{
  "n_head": 4,
  "positions": "learned",
  "bias": "all"
}
MLP neurons of a small language model. Each row is named by its layer, matrix (up: input weights) and neuron, and shows model dimensions 144-271. Each number is 128 + 24 x the weight over its row's rms, rounded and kept within 0 to 255.
Before each neuron's rows, "fires after" lists the tokens most often just before its 100 highest values on Wikipedia text that the model never trained on. A number after a token or word is its count.

fires after: "it" 13, "d" 10, "and" 10, "ic" 8, "present" 5, "id" 5
L5.up1122 [121 145 173 125 114  87 126 111 116 158 115 118 172 140  96 136 118 137 132 146 123 162 120 109 119 130 157 119 134 135 144 134 130 116 139 147 170 175  95 120 120 154 127 149 167 147 115 127 102 103 121 107 121 126 138 180 116 106 116 127  96 150  82 140 132 117 127 150 138 140 175 130 147 122 124 115 102 156 102 165 132 159 128 138  94 137 102  61 124  86 100 120 162 102 165 156 120 155 157 106 149 119 100  89 147 168 132 161 149 127 115 112 138 137 142 104 107 157 119  81 157 160 141 124 176 164 121  55]

fires after: "il" 15, "le" 15, "ed" 9, "re" 7, "ill" 5, "d" 5
L5.up372 [112 101 116 186 108 161 138 107 130 138 166 123 139 129  90 156  94 105 113 107 161 113 149 156 109 193 120  73 133 111  83 159 152 127  77  87  98 161 132 118  79 154 111 131 109 129 125 133  76 104  97 102 121 148 133 112 127 168 101 171 119 110 126 114 169 174 107 117 101  99 148 119 144 127 136 162 133 117 142 162 151 119 113  90 111  91 163 104 119 131 115 148  78 140 122 159 121 160 103 130 129 154 109 133 155 141  98 138 141  87 111 144 159 104 130 109 122 130 149 172 130 126 133 126 138 123  94 140]

fires after: "l" 16, " Th" 12, "th" 12, " Ne" 9, "il" 9
L6.up688 [157  84 159 155 116 153 135 137 112 137 187 101 158  72 152 148 156 150 122 135 125  95 131 129 136 146  92 147 101 123 120 189 162 104 129  91 100 128 109 171  89 139 166  95 133 154  74  82 127 113 108 142 131 138 182 134 134 121 131  80  87 105 127 117  93 110 102 136 131 149 167 130 143 120 138 161 113 181 151 163 121 139 104 153  91  73 103 140 125 121 161 126 132 111 154 114  75 128 109 161  87 121 160 144 133 170  66 153 145 110  88 129 128 132 125  98 136 122 129 141 116 127 160 168 176 133 132 170]

fires after: "il" 19, "el" 11, "l" 11, "e" 8, " El" 7
L6.up998 [114 126 147 124 130 107 130 144 121 138 131 160 161 136 147 118 165 123 143 137 133 113 136 148 105 136 123 111 172 135 137 158 152 116 150  74  96 162 118 145 136 165 143 116 151 151 107 115 167 131 109 106 167 126 164 141  94 172 135 103 129  95 132  99 146  91 106 133  94 165  91 129 106 126 146 126 131 136 106 125 119 170  63  71 143 136 141 153 108 133 144 166 140  91 152  84 135 128 147 167 107 122 150 117 141 142 134 152 143  98 112 104 145 138 162 100 126 121 124 121 129 162 117 148 103 161 148 167]

fires after: "d" 32, "ad" 15, "th" 12, "it" 8, "ed" 8, "and" 5
L5.up551 [107 127 141 150 108 126 139 118 123 154 152 117 147 145 107  93 153 118  89 105 116 176 128  90 122 124 109  94 126  98 101 132  99 103 129 129 139 144 100 109 122 131 133 136 143 142 114 120 105 149 109  47 150 147 135 129 134 128  78 132 126 118 164 150 123 175 108 109 124 141 148 149 146 123 154 131 103 130 174 168 108 144 131  57 124 102 125 108 150 106 131 113  92 116 151 101 121 164 112 129 146 123 119 127 141 134 112 156 140 101 142 134 180 148 123 159 104  98 139  99 170 150 144 156 150 157  80 134]

fires after: "-" 30, " " 8, " in" 8, " mi" 7, "S" 5, " C" 5
L8.up1362 [121 138 119 133 119 116 154 121 141 163 128 151 121 125 152 118 122 167 127 127 120 153  89  96 146  96 132  95 111 172 108 152 110 123 118 150 154 128 103 134 134 129 126 133 135 102 110 145 134 123  93 148 165 152 166 186  67 131 128 136 117 123 136 156 162 140 157 177 158 156 129 161 130 109 154 107 107 130 143 125 148 139 123  77 112 114  83 135 146 160 155  82 164 152 135 154 123 139 130 119 120  95 101 145 168 151  91 184 135 128  96 120 108 120 178 140 116 124 134 112 112  92 154 154 135 105 101 124]

fires after: " pro" 25, "bu" 7, "ro" 7, " Pro" 6, "tra" 5, " was" 4
L5.up191 [119 122  69 102 140 186 122 126 118 148 109 106 130 119 101 134  87 120 124 114  94 161 114 109 128 176 145 114 126 180 110 103 110 105 135  98 170 136 116  78 174 174 130 101 156 151  68 136 113 142 137 113 143 135 124 144 115 109 104 156 137 120 144 166 125 118 133 100 109 149 142 112 161 110 130 144 116 144 115 165  77  98 138 114 126 190 107 152 103 162 114 124 111 124 112 140 137 106 139 130 148 120 103 117 128 159 173 144 128 136 141  79 113 126 186 142 175 109 115 112 128 116 142 138 156 158 135  81]

fires after: " con" 36, "re" 22, " Con" 21, "on" 7
L5.up1390 [104 152 135 141 126 161 150 146 128  86 156 125 128 126  92 110 198 112 117 102 118 129 118  95  94 150 113 149 177 121 114 109 104 116 140 158 146 165  95 104 126 140 164  71 112 113 168 136 161 128 157 148 142 117 167 153 136 125 119  77 145 127 162  91 146 134 111  96 137 133 111 108 162 109 152 151 117 132 138 157 129  78 142 126  95 109 139 106 120 144 130 110 114  84 132 110 121 118 130 107 145 125 118 136 150 170 140 120 157 147 113 104 127  90 100 126 137 128 137 145 136 129 187 107 131 120 130 134]

fires after: " " 20, "ra" 13, "o" 10, " San" 8, " E" 5, " O" 5
L6.up415 [128 113 154 101  87 138 108 137  85 101 119 123 117 136 129 108 120  94 132 102 112 140  86 107 109  84 154 129 151 141 115 136 151 105 132 137 125 145 128 147  96 155 189 125 124 159 127 123  90 142 146  91 126 159 136 155 110 158 133  95 111 149 145 144 149 100 108 139 158 121 110 107 119 119 106  95 114 141 132  99 119 141 113 116 141 116 131 193 111  75 106 121 152 133 141 130 130 119  98 106 110 113 147 137  84  92 139 158 148 144 112  91 130  96  97 142 128 117 140 101 139 122 101 157 121 127  81 140]

fires after: "ci" 29, "c" 17, "cc" 14, "ri" 6, " Com" 6
L5.up374 [142  85 140 198 122 162 159 136 133 122 188 144 128 132 155 117  80 103 122 159 127 145 115 123 127 158  99 158 171  99 100 153  93 133 150 117 125 127 119 145 114 161 153 157 129 129  94 130 150 114 140 107  94 151 175 131 126 121 161 151  96 139 142 118 136 101 120 104 123 151 113  96 115  90 118 118 131 149 146 113 171 125 128 109  80 161 132 137 117 173 168 150 123 107 153  91 136 146 151  88  97 143 163 128 162 179 155 126 139 115 136 113 117  89 136 165 148 107 126 160  89 122 116 115 157 151 127 115]

fires after: "ad" 19, " Ad" 12, " con" 12, " in" 8, "er" 7, " re" 5
L6.up1206 [128 132 162 104 145 117 157 114 143 150 147 126 136 102 186 108 157  92 127 123 119 158 132 129 110 122  87  99 196 146 126 163 152 141 166 115  80 136 161 115 110 134 145 118 127  94 158 130 112 137 150 135 119 206 120 115 115 136 111 129 145 119 114 154 150 132 128  92 131 125 164 152 150 110 163 121 127 107 167 159 132  96 123 115  83  98 131  82 123 102 112  85 132  71 164 145 128 117 133 113 176 171 133 120 152 124 139 122 152 108 152 137 131 112 115 125 155 124 117 119 140 161 170 130 144 156 123 142]

fires after: "te" 14, " a" 11, " T" 10, "e" 9, " Te" 8
L6.up947 [150  93 145 172 106 110 133 100 121 174 127 148 133 159 108 181 121 127 161 105 104 154 145  73 110 175 129  99 131 107 109  98 111 119 155  93 135 107 125 164 145 153  87 106 119 163  68 147 109 174 152 138  97 101  94 127 127 107  57 123 108 125 159 112  99  97 136 125 127 109 129  99 102  73 151 107 129 141 133 138 113 138  80  68 112 161 134 106 153 140 110 117 149 160 155 110 166 145 118 131 152 137 160 134 176 109 132 148 139 124 121 130 134 142 184 133 111  85 126 110 157  84 118 113 122 124  90 159]

fires after: " se" 21, " de" 15, " Li" 12, "com" 6, " Di" 5, " Lo" 5
L5.up1267 [113  98 141 128 112 166 153 139 126 129 158 134 132  82 183 122 169  92 117 161 119 123 120 111 134 118  95 118 127 141 104 168 127 121 177 165 184 126 126 154 126 108 112 133  80 138 132  94 114 125 121 126 159 133 145 121 156 112 128  90 136 172 168 142 133 107 121 155 171 142 123 114 119 143 117 115 129 148 155 150 149 106  98  78 109 112 145 143 133  93  89  95 210  82 112 165 138 130 114 172  94 147 157 129 119  79 132 155 147 134 113 119 168 126 113 121 116 133 141 168  81 148 146 137 129 119 135 143]

fires after: " App" 16, " Di" 10, " Li" 10, "er" 7, "ry" 6, " Minister" 5
L6.up659 [147 106 148 153 111 152 167  84 125 125 114 152 138 121 134 148 145 115  89 119 125 177 131 122 150 134 124 155 125 146 124 144 111 124 174 136 168 154 109 128 135 126 123 123  93 110  91 140  86 132 136 151 134 149 129 199 101 105  87 109 128 123 122 121 142  95 136 122 153 103 135 114 105 109  94 115 124 114 178 111 146 146  93 131 115 146 136 111 137 147 108 111 159 101 128 107 143 194 139 167 101 140 151 118 164 121 158 123 137 135 111 133 151 151 134 148 160 154  98 133 142 172 149 103 164 147 118 161]

fires after: "ar" 39, "or" 20, " Ar" 7, "al" 6, "ur" 4
L5.up172 [146  84 166 148 124 209 163 152 135 136 126 113 135 190 121 147 140  57  92 123  89 113 150 124  90 156 143 146 143  96 179 153 115 119 117 117 116 102  98 177 153 135 148  83 113 157 118  88 109 160 131 101 161 132 134 126 138 157 167 127 133 129 107 110 157 105 105  95 144 113 130 125 106  77 141 142 116 129 116 156 168 108 147 130 113 158 126 142 144 133 136 134 129 116 124 107 139 125 128 161 150 127 109 108 100 100 154  99 149 162 148 114 120 164  49 130 125  97 125 102 156  88 167 141 120 109  99 146]

fires after: " 19" 27, " G" 16, " (" 9, "-" 8, " " 6, " 1" 5
L5.up447 [142  97 118 135 103 113 177 115 129 132 139 149 127 101 146 107 140 150 124 145 105 119 125 114  57 100 120 138 103 161 117 112 118 141 132 145 143 122 132 123 117 131 118 137 128 155  86 136 166 149  91 162 115 170 169 120 142 145  89  62 163 157 168  47 158 113 177 106 143 198 112 138 111 121 107 120  79 124 154 106 160 118 126 114 150 123 108 137 150 149 105  91 140 110 134 116 133 138 111 118 134 177  93 110 135  69 107 104 148 166 122 136 120 146 127 121 111 108 171 102 128 149 107 120  95 111 134 150]

fires after: " " 23, " O" 18, " Po" 10, " (" 8, " a" 5, " De" 5
L5.up299 [141  75 134 142  88 142 144 120 101 104 143 120 133 154 146 114 115 121  88 118 105 134 107 113  96 133 137 116 160 170 123 108 147 121 136 135 145 108 109 138 118 153 118 123 133 112  77 104 177 196 115 136 124 138 110 162 152 108 124 132 141 101 128 107  96  60 155 101 120 159 132 104 162 140 122 115 135 127 164 146 128  97 118 125 114 145 144 127 113 159 113 109 137 133 126 173 127 139 147 152 164 123 159 105  90 152 173 113 129  83 114  84 100 117 126 111 144  83 111 123 105  88 101 154 201  85 115 158]

fires after: " w" 16, "lu" 15, " f" 9, "bu" 9, "ra" 9, "va" 6
L5.up135 [134 145 123 118 118 176 151  86 106 160 126 155 117  74 150  98 125  84 139  86 119 154 139 132  75 128 102  91 107 134 115 138 114 117 132 126 140 157 129 125  89 157 133 134 168 159 139 117 132 160 152 134 167 133 145 142 119  76 114 101 100 146 176 150 153 104 124 117 113 140 119  97 127 119 148 107 145 176  96 148  96 139 115 119 182 139 124 157 132  95  66 111 118 160 124 109 114 121 132 127  85  85  96 163 145 113 126 144 142 135  92 131 146  94  94 144 149 131 127 128 145  91 122 125 105 151 115  87]

fires after: "le" 26, " Le" 19, "e" 11, "re" 8, "te" 7, " E" 6
L5.up1003 [155 125 136 144  98 145 152 134 133 153 138 159 110 136 140 122 116 132  96 103 135 103 131 163 118 167 143 107 159 121 107 147 142 113  98 128 114 136  70 126 110 154 103 130 118 155 121 121 110 101 136 129 131 108 130 147 140 133  87 122  98 117 138  98 109 141 119 145  68 157 128 156 131 117 142 105 108 141 199 145 107 150 127 129 137 123 132  85 151 152 123 108 140 134 162 160 122 142 124 102 120 114 112 125 185 136  94 158 146  55 113 174 101 174 138 147 136 158 120 147 121 136  91 153 127 154 103 162]

fires after: " Ar" 47, "ar" 17, "or" 9
L5.up1479 [171 142 113 131 124 100 138 148 163 162 124 160 105 179 146 115 170 120 118 144 111 124  98 195  73 112 127 145 130 124 152 131 118 126 165 105 142 137 103 188 120 121 145  98 105 165  95 136 149 183 129 170 150 193 148 133 104 180 145  61 146 159 116 118 157 123 161 110 115 118 105 118 148 103 111 132 128 131 123 133 137 145 147 106 120 136 105 133 153 139 150 107 136  88 115 138 148 149 119 165 160 160 117 109 135 117 155 124 136 186 130 125 112  87 110 127 138 128 146 146 117 155 127 134 117 106 135 127]

fires after: " Ma" 12, "la" 12, " La" 9, "T" 9, " T" 6, "M" 6
L5.up900 [128 134 115 116  75 118 114 103 113 112 106 148 162  92 133 163 138 118 119  78  75 143 149 105 121 145 139  87 124 134 119 136 112 124 130 131 145 150  94 110 120 129 123 144 147 155 114 174  93 123 135 129 136 111 161 131 123  94 104 161 130 156 157 136  99 139 140 176  86 180 132 119  96 133 132 101 104 140 138 136 107 106  81  77 150 138 122 144 104 144  63 138 116 112 135 122  83 117 114 112 117 103 119 151 178 121 109 144 147 106 140 100 105 146 140 169 139 121 136 116 119 136 108  99 147 118 128  99]

fires after: " pre" 28, " P" 13, " " 11, "-" 6, "P" 5, " de" 5
L5.up378 [ 78  54 132 125 126 153 134 108 121 115 133 154 115 116 124 132 116 123 139 125 117 118 121 145 137  89 156 114 122 136 110 167 165 124 128 140 155 176 119 133 133 138 117 132 171 108 147 144 182 129  89 106 126 153 105 154  99 161 140 128 136  95 159 170 130 132 212 131 143 160 116 124 152 128 104 148  94 133  99  81 161  91 136 115 121 138 115 135 119 167 100 100 133 113  93 144  70 110 141 168 143 148 128 131 120 134 139 133 141 132  72 105  77  91 160 140 147 114 124 173  69  78 120 168 147 138  94 103]

fires after: "en" 30, "vi" 8, "n" 6, "er" 5, "ro" 5, "s" 4
L6.up1126 [ 96 139 112 158 115 110 131 130 111 132 131 164 101 110  96 147 124 159 100 153  97 140 112 105 144 153 141 118 117 112 115 147 125 126 153 160 121 111 133 126 157 160 130 131 114 116 112 126 114 168 137 117 116 142 119 139 111 141 127 110  99 127 156  92 143 142 131 122 109 139 104 111 103  99 134 143 143 115 106  95 112 143 152 138 132 123 140 143  95  95 139 142 142 103 117 170 162 108 123 111 161 168 154  74 204 113 161 146 141  88 127 104  69  87 126 161  74 136 151 177 136 128 111  99 140 155 118 123]

fires after: " " 26, " W" 11, " h" 9, "W" 5, " g" 5
L2.up85 [139 123 153 136 120 116  95 110 140 157 108 141 122  79 110 131  89 104 132 106  84  95  97 174  92 124 162 154 170 149 114 116 119 119  99 146 132  99 142 153 138 153 120 126 130 176 118 154 155 177 106 144 116 121 113 125 136 140 116 102 117 141 171 146 104 155 170 138  93 156 123 188 102 136 160 107 133 207 170 135 122  76 153  95 131  96 125 126 147 151  66 123 150 143 123  93 143 101 141 119  99 147 146 123 159 136 109 107 149 108 112 122  78 116 137 177 149 143 111 157 118 175  89 125 160 149 146 111]

fires after: " " 54, "-" 10, " st" 8, " (" 8, " fa" 6
L5.up1188 [110 121 124 118 124 132 158  95 115 134 162 125 146 131  76 139 146 142 100 149  83 160  91 141 109 142 143  88  99 110 107 127 149 120 125 167  98 127 108 138 122 171 115 134 143 103  66 120 109 134  87 127 120 157 167 147 127 139 127 111 128 145 164 106 161  73 175 124 118 156 138 115 103 114 102 116 133 122 159  94 162 115 153 147 163 162 146 171 137 149 139  73 131 121 120 193  98 123 133 165 134 143 192 132 131 124  85 135 151 115 125 136  85 127 160 149 128 130 105 114 154  96 138 119 171  94  81 146]

fires after: "ri" 30, "or" 18, "c" 17, " c" 10, "vi" 4, "ist" 4
L6.up219 [135 125 114 161 159 141 145 133 134 132 159  95 150 163 139 104 118  96  71 148 168 163 135 119 159 152 120 148 128 167 132 158  75 116 132  83 136 185  88 123 138 178 195 127 108 101 130  87 126  97 140 108 167 113 127 124 129 163 111 124 114 114 165 102 145 122 136 185 154 158 137 127 152 126 135 119 114 101 134 154 122 133 145 152 110 111 150 119 132 130 162 102 127  83 103 141 179 165 155 183 138 129 113  82  99 102 169 145 148 153 135 129 143 115 104 152 125 169 125 146  97  94 191 118  93 134 111 157]

fires after: " " 31, " bo" 12, " Bo" 10, " g" 6, "g" 6, " G" 6
L6.up1485 [126 110 111 126 113 120  93  83 113 153 102 103 155 117 117 167 132 140 102 131  98 166 114 134 104 125 141 126 155 122 139 139 100 132 106 152 165 157 162 170 138 144 136 101 128 131 115 155  95 116 123 153  84 126 117  88 148 138 113 105 118 126 171  84 104 157 126 100 128 174 106 187 119 124 133 141 133 179  86  68 112 147 130 120 112 129 166 133 142 155  88 112 132 111 110 126 129 111 134 131 145 129 158 111 102 134 113 126 141 138  90 105 146 112 126 132 131 165 109 156 188 109 133 129 165 165 134 158]

fires after: "ra" 23, " was" 11, "ro" 6, "da" 4, "ri" 4, "ev" 4
L5.up286 [130 132 116 100 170 157 114 108 118 123 150 119 144  94 114 115 143 121 116  82 134 154 120 141 108 105 152 143 115 133 118 137 135 127 132 178 137 146 133  81 136 183 181 120 148 132 152 141 123 145 102 151 129 158 112 144 117  94 143 128 159 153 143 167 135 117 125 143 174 136 107 133 130 131 129  82 136 149 167 165  57 139 158 126 135 169 143 168 114 167 113 134 113 153 104  79 113 119 114 100 133 142 148 116 114 107 146 160 146 139 111 123 136 143 120 147 132 158 113 115 103 141 163 200 191 130 119  53]

fires after: "ar" 13, "ur" 11, "r" 11, "er" 9, "ver" 8, "s" 7
L6.up62 [156 142 136 136 124 119 157 151 132 119 126 110 148 167 179 131 132  88  90  82 103 169 124 109  75 157 128  88 152 147 190 128  94 115 160 171 138 115 107 123 122 132 116 128 173 158  96  89 120 118 138 122 174 166 118 111  98 167 131 103 146 145 107 120 164 123 139 136 142 126 103 146 128  56 127 148 107 141 126 121  82  85 123 129 122 158 124 158 123 110 136 132 147  97 127 139 141 124 122 164 109 122 151  79 120 105 135  83 141 128 159 124 140  99 102 131 138  83 128 186 164 108 148 164  97 116 128 113]

fires after: "n" 12, "e" 10, "en" 9, "o" 8, "tro" 7, "ent" 6
L6.up554 [108  81 167 142 116 137 121  84 143  98 121 160 144 144 160 154  98 110 101  94 116 116 132  78 122 106 105 148 160 152 140 118  92 121 124 129 119 159  85 112 153 140 164  96 159 132  75  99 102 163 208 132 146 160 150 128 126  89 104 149 109 114 141 105 154 161 119 119 129 134 124 133 128 138 133 125 112 151 105 125 113 129 150 109  99 166 122 115 114 133 120 143 115 129 113 122 140 130 114 123 145 113 147 118  93 128 126 161 144 114 112 145 128 144 135 116 153 105 147 102 122 159 156 153 157 150 118 106]

fires after: " " 26, "e" 14, " E" 9, " O" 9, " |" 6, " on" 6
L6.up1071 [152 149 110 102  99 165 121 159 109 143 181  83 149 137 116 113 135 129 123 136 137 102 135  99  97  82 139  81  91 152 128 151 115 139 116 114 123 123 147 124 104 157 143 129 133 128  65 142 178 137 175 124 117 122  98 138 114 126  87 150  98  66 143 124 174  61 120 140 154 112 141 131 125 145 122 126 136 100 160 123 135 152 106 114 141 134 148 181 107 111  84 109 108 126 155  96 153  90 138 105 119 136 111 129 108  98 106 154 148 162  96 111 125  98 110 110 139 121 100  86 145  90 114 132 148 123 113 126]

fires after: "\n" 50, "|" 7, "way" 4, "-" 4
L2.up495 [111 111 124 168  74 139 112 139 103 130 136 113 112 147 137 131 123 119 136 112 134 112  64 117 144 161 178 127 157 116 126 117 118 140 110 137 173 103 154 137 150 124 143 140 119  99 153  90 134 150 189 147 124 175 198 167 117 160 143 101 142 149 116 146 125 131 133 161 170 118 142 128 143 126 127 104 172 168 118 168 145 156 132 143 147  75 151 149 135  85  82 103 166 123 159 113 116 141 138 116 179 123 126 123 139 138 111 153 137 128 134  90  87  74 120 161 143  68 128 143 137 151 118 121 126 154 154 123]

fires after: "\n" 42, "|" 14, "|---|---|" 8, " such" 7
L2.up1478 [125 100 105 140 120 157 152 107  93 142 143 126 146  70 146  94 114 150 172 114 125  96  81 122  90 147 132 129 139  84 129 114 130 126 147 121 163  95 163 116 144 157 143 145 149 171 115 134 137 108 182 130 108 175 143 143 104 157 147 123 117 100 137 119 134 162 121 113 108 113 154 163 143 134 151 139 122 131 120 154 132 103 140 137  95  98 144 130 133  99 117 160 141 162 206 116 124 174 144 102 150 153  93 128 121 151 129  94 151 111 163 132  95 144 157 111 159 108  84 110 162 125  99  93 155 111 122 157]

fires after: " de" 16, "en" 12, "x" 12, " so" 7, " an" 6, " ex" 5
L5.up1023 [121  82 130 109 156 144 140  85 135 155 126 131 118  69 108 146 120  96 147 118 100 104 122 101 132 145 110 124  98 101 135 115 146 128 124 140 139 124 113 131 129 125 182  92  81 136 187 168 157 120 155 119 131 152 135 129 128 134 135 122 139 166 139 126 111 168 161 122  89 132 120 167  88 106 116 116 129 162 148 124 148  80 136 134  90  68 163 119 160 112 135 117 189  65 107 139 134 141 134 138 159 167 165 128 153 173 136 122 145 117  99 121 130 113 109 127 118  80 149 117 132 116 163 153 140  85  76 140]

fires after: "s" 20, " ex" 13, "en" 10, " qu" 9, " " 6, "p" 5
L8.up562 [133 130  93 149 146 117 107  91 131 137 124 136 115 105 106 134 152 142 134 153  68 106 136 114 140 123  96 141  90 141  81 175 118 135  97 105 154 150 142 135 132 136 132 113 125 120 169 137 112 137 104 146  67 169 150 105 136 154  94  92 115 145 155 111 146 144 128 117 160 115 120 131 120 103 120 166 120 144 159 117 126 133 150 121 129 170 128 181 105 145 178 162 175 103 137 108 122 158 138 110 126 102 140 105 167 127 149 135 144 120 122  91 141 117  92 156 113  82 112 126 157 125 196 137 125 149  89 131]

fires after: " " 45, " comp" 6, "-" 4, " Vi" 4, " pro" 4, "re" 4
L5.up69 [ 78 133 104 162 113 163 128 125 165 119 154  84 168 144 103 116 162 116 104 130 138  80 115 169  67 151 158 129 137 157 104 152 115 130 154 132  93  97 138 122  87 143 186  88  95 160 104  92 111 152 107 144 145 142 127 110 136  86 114  94 150 120 127 116 170  62 144 140 149 153 110 153 117  95 143 148 133 120 147 124 156 107 107 120 135 153 175  94 111 118 119 131 174 110 155 149 150 118 133 154 101 195 142 142 122  91 107  93 151 169 151 122 108 118 179 136 148 116 144 115 132 126 163 143  77 117  87 160]

fires after: " w" 34, " W" 22, " E" 8, " Ra" 6, "ra" 5, "i" 4
L5.up75 [110 146 122 136 115 166 164 145  89 136 133 159 110 128 167 124  74 130 106 114  71 110 122 138 112 130 128 113 138 135  89 118 131 141 151 137 105  76 139 138  90 171 125 115 137 121 128 138  96 168 127 123  82 129 118 129 112 145 126 137 130 114 125 153 155 125 134 141  99 119 116 113 144 134 136  93  82 160 136 156 147 154 156 129 115 123 136 141  93 143  79 116 167 118 140  92 131 112 129  85  90 111 130 139 144 138 138 139 149 124 133 121 159 125 114 148 154 125  89  96 137 124 113 148 153 159 103  98]

fires after: " C" 21, "D" 8, " do" 8, " co" 6, "J" 5, "A" 5
L5.up691 [121 117 171 155 132  99 121 162 144 141 111 113 121 126 141 179 135 107 101 126  86  99 113 127 116 129 158 151 165 123 119 141 101 144 130 185 170 111  94 132 146 114 129 111 134 142 142 124 169 141  97 106 147  92 135 142 141 115  85 125 104 156 180 128 144 158 151 109 112 169 125  97  82 148 154 118 124 124 145 148 143  76  86 169 122 133 161 121 119 121 114 113 158 118 151 149 107 170 130  96 166 152 141 133 141 150 123 120 154 128 144 135 105 142 108 140 123 108 128 137 160 145  90 125 157 142  86 164]

fires after: " " 54, " (" 5
L5.up791 [138 101 141 158 102 122 118 128 110 121 161 132 139 160 147 133 155 124  86 132 108 161 107  73  89 123 198 108 131 122  96 113  98 129 129 164 182 109 120 167  87 130 157 151 132 114 124 155 110 170 144 122 111 119 133 133 143 141 109  89 160 116 126 161 116  62 166 143 121 138 104 137 139  99 122 101 150 119 204 100 127 142 121  98 142 163 152 148 137 119 105  87 151 100 116 170 133  96 148 155 114  99 141 143 125 133 152 133 143 155 130 131 139 114  91 161 125 131  78  97  92 138  71 128 144 109  88  90]

fires after: " H" 20, " S" 12, " M" 11, " N" 8, "S" 6, " h" 6
L6.up495 [132 124 137 137 109  79 128 119 127 121 161 104 146 122 131  97 117 151 132  97 119  97 129 132 138 182 119 167 141 148 108 132 113 143 187  94  95  98 122 120 133 131 153 115 118 126 135 166 161 125  94  74 132 103 109 127 150  85 121 139  84 143 153 106 140 136 164 110 155 183 135 120 104 138 133 106 135 151 121 125 171 122 135 133  88 101 144 125 144 123 133  92 124 143 109 133 118 163 108 160 164 148 157 143 157 140 117  87 143 117 120  84 121  68 113 121  99 125 137 117  61 158 119 153 118 100  75 140]

fires after: " con" 12, "st" 11, " Con" 10, "In" 8, "app" 8, "ad" 8
L6.up535 [127 131 131 146 153 161 158 130 143 120 170 129 118 170 161 101 136 105  89 133 130 114  96 118  95 136 104 129 167 181 155 152 121 112 167 143 137 133 123 113  91 147 155  86 102 141 123 105 140 131 155 132 110 139 137 149 126 157  73 115 153 101 132 125 133 117 124 118 120 132 126 145 133  94 105 123 119 100 178 126 140 133 101 103 101 130 183 118 144 143 128 109 111  80 129 161 132 137 133 124 110 133 150 105 173 122 177 106 149 116 176 127 108 128 123 113 136 123 143 130 124 122 153 135 117 117 135 129]

fires after: " vi" 32, "vi" 13, "lu" 8, "ci" 8, "ist" 7
L5.up33 [111 115 111 142 143 162 118 151 143 136 148 120 144 128 166 174 117 106 111 148 126  93 117 132 111 133 134 155 106 126  95 122  80 143 147 121 137 173 117 132 102 141  95 112  92 169 134 138 145 135 153 168 142 125 205 125 104 135 127 134 124 162 132 111 153 146 151 155  88 142 115  86 129 105 122  94 127 148 127 164 156 124 144 116 131 135  74 164 175 108 147 128 152 110 115 111 175 137 148 167 117 134 145  63 117  92 159 160 134 168 135 141 158 123 137 128 107 144 100 137  90 151 124 138 147 130 170 145]

fires after: " Mar" 22, "M" 10, " Ju" 9, " Mor" 5, " M" 5, " Ma" 4
L6.up22 [151 142 151 122 109 111 122  93 136 149 137 150 154 120 137 121 156 117  96  58  93 140 139  93 103 135 135 122 133  95 102 111 105  99 112 159 119 185 122 140 136 126 156 144 169 125 125 176 134 110 112 112 147 137 125 143 143  85  77 128 152 129 131 119 107 116 124 189 118 177 114 118 125 124 137 136 115 135 154 141 139 140 102  66 162 151 114 142 145 173 168 133 118 110 186 148 155 104 115 108 138 108 136 111 157 142  85 139 145 119 189 118 129 130 140 113 117 145 108 153 136 144 171 118 122 128 120 128]

fires after: "M" 16, "D" 11, "H" 11, "F" 11, "J" 10, " ch" 10
L5.up1398 [120  99 151 147 114 148 108 141 147 151 122 107 125  87 166 165 120 117 111  91  78 117 141  98 100 109  96 134 143 156 100 174  86 112 142 157 139 119 110 156 108 135 133 114 144 145  96 114 102 135  99 150 142 105 154 142 122 182  86 134  92  92 132 178 135 115 181 118 137 144 148 129 100 156 165 156 119 151 150 106 155 142  94 124 115 129 125 145 154 165 161 114 134 125 154 121 115 119  96 125 111 128 159 125 157 108 102  95 153  97 141 122  73 165 146 160 131 140 129 161 165 153  93 150 161 134 152 108]

fires after: " S" 16, "cc" 13, "c" 11, " Car" 9, "s" 8, " C" 6
L5.up1249 [144 118 115 143 149 169 120 105 118 121 178 143 141 169 111 104  80 120 145 137 108 130 131  75 110 144 109 125 136 169 114 117 113 133 148 144 174 141 101 137 127 128 168 131 105 118 107 108 157 122 162 138 133 148 119 134 139 133 148 121 153 118 145 153 124 118 123  98 156 132 106 101 127 101 131 134 138 130 102  89 191 102 135 135 108 121 148 108 156 143 124 145 149 113  99  95 135 148 127 176 123 155 141 122 135 133 111  96 143 157 138 115  86 105 126 129 135  78 156 141 106 124 133 158 160 102 133 109]

fires after: " a" 18, " fa" 9, " A" 9, "te" 6, "a" 5, "e" 5
L6.up354 [112 127 124 128 126 165 114  91 119 158 121 175 120 131 119 151 117 131 135  95  96 134 117 130 147 109 163 118 119 163  91 105 113 128 124 142 137  85 130 130 160 173 107 120 135 167  90  91 152 130 108 143  89  95 105 140 123 123 120 173  78 115 165  89 135 131 161 122  88 145 155 112  80 102 115 135 120 162 105 113 130 125 165 119 137 128 111 151 132 146 118 105 125 151 154 127 147 140  94 118 115 108 156 119 137 135 114  90 143  52 120 143  73 137 163 165 108 129 150 107 138 104 115 134 114 139 110 157]

fires after: "en" 17, "as" 12, "s" 10, "y" 7, "n" 7, "us" 7
L6.up496 [ 72 119 141 142 136 162 118 100 112 120 141 188 149 140 133 179  89 171  98 146  87 134 123  90 142 145 113 114 103 175  75 166 129 120 133 114 184 123 125 123 151 141 140 143 105 123 152 106 120 142 104 134 117 147  90 126 129 104 120  97  67 165 128 138 147 138 147  84  78 140 117  85  68  81 120 123 129 161 115 131 135 148 146 152 140 135 128 131 134 153 107  98 122 125 141 165 113 146 123 115 171 142 153  73 157 149  72 144 133 119 137  97 106 110 166 171 126 118 114  87 142 125 179 103 146 115  96 150]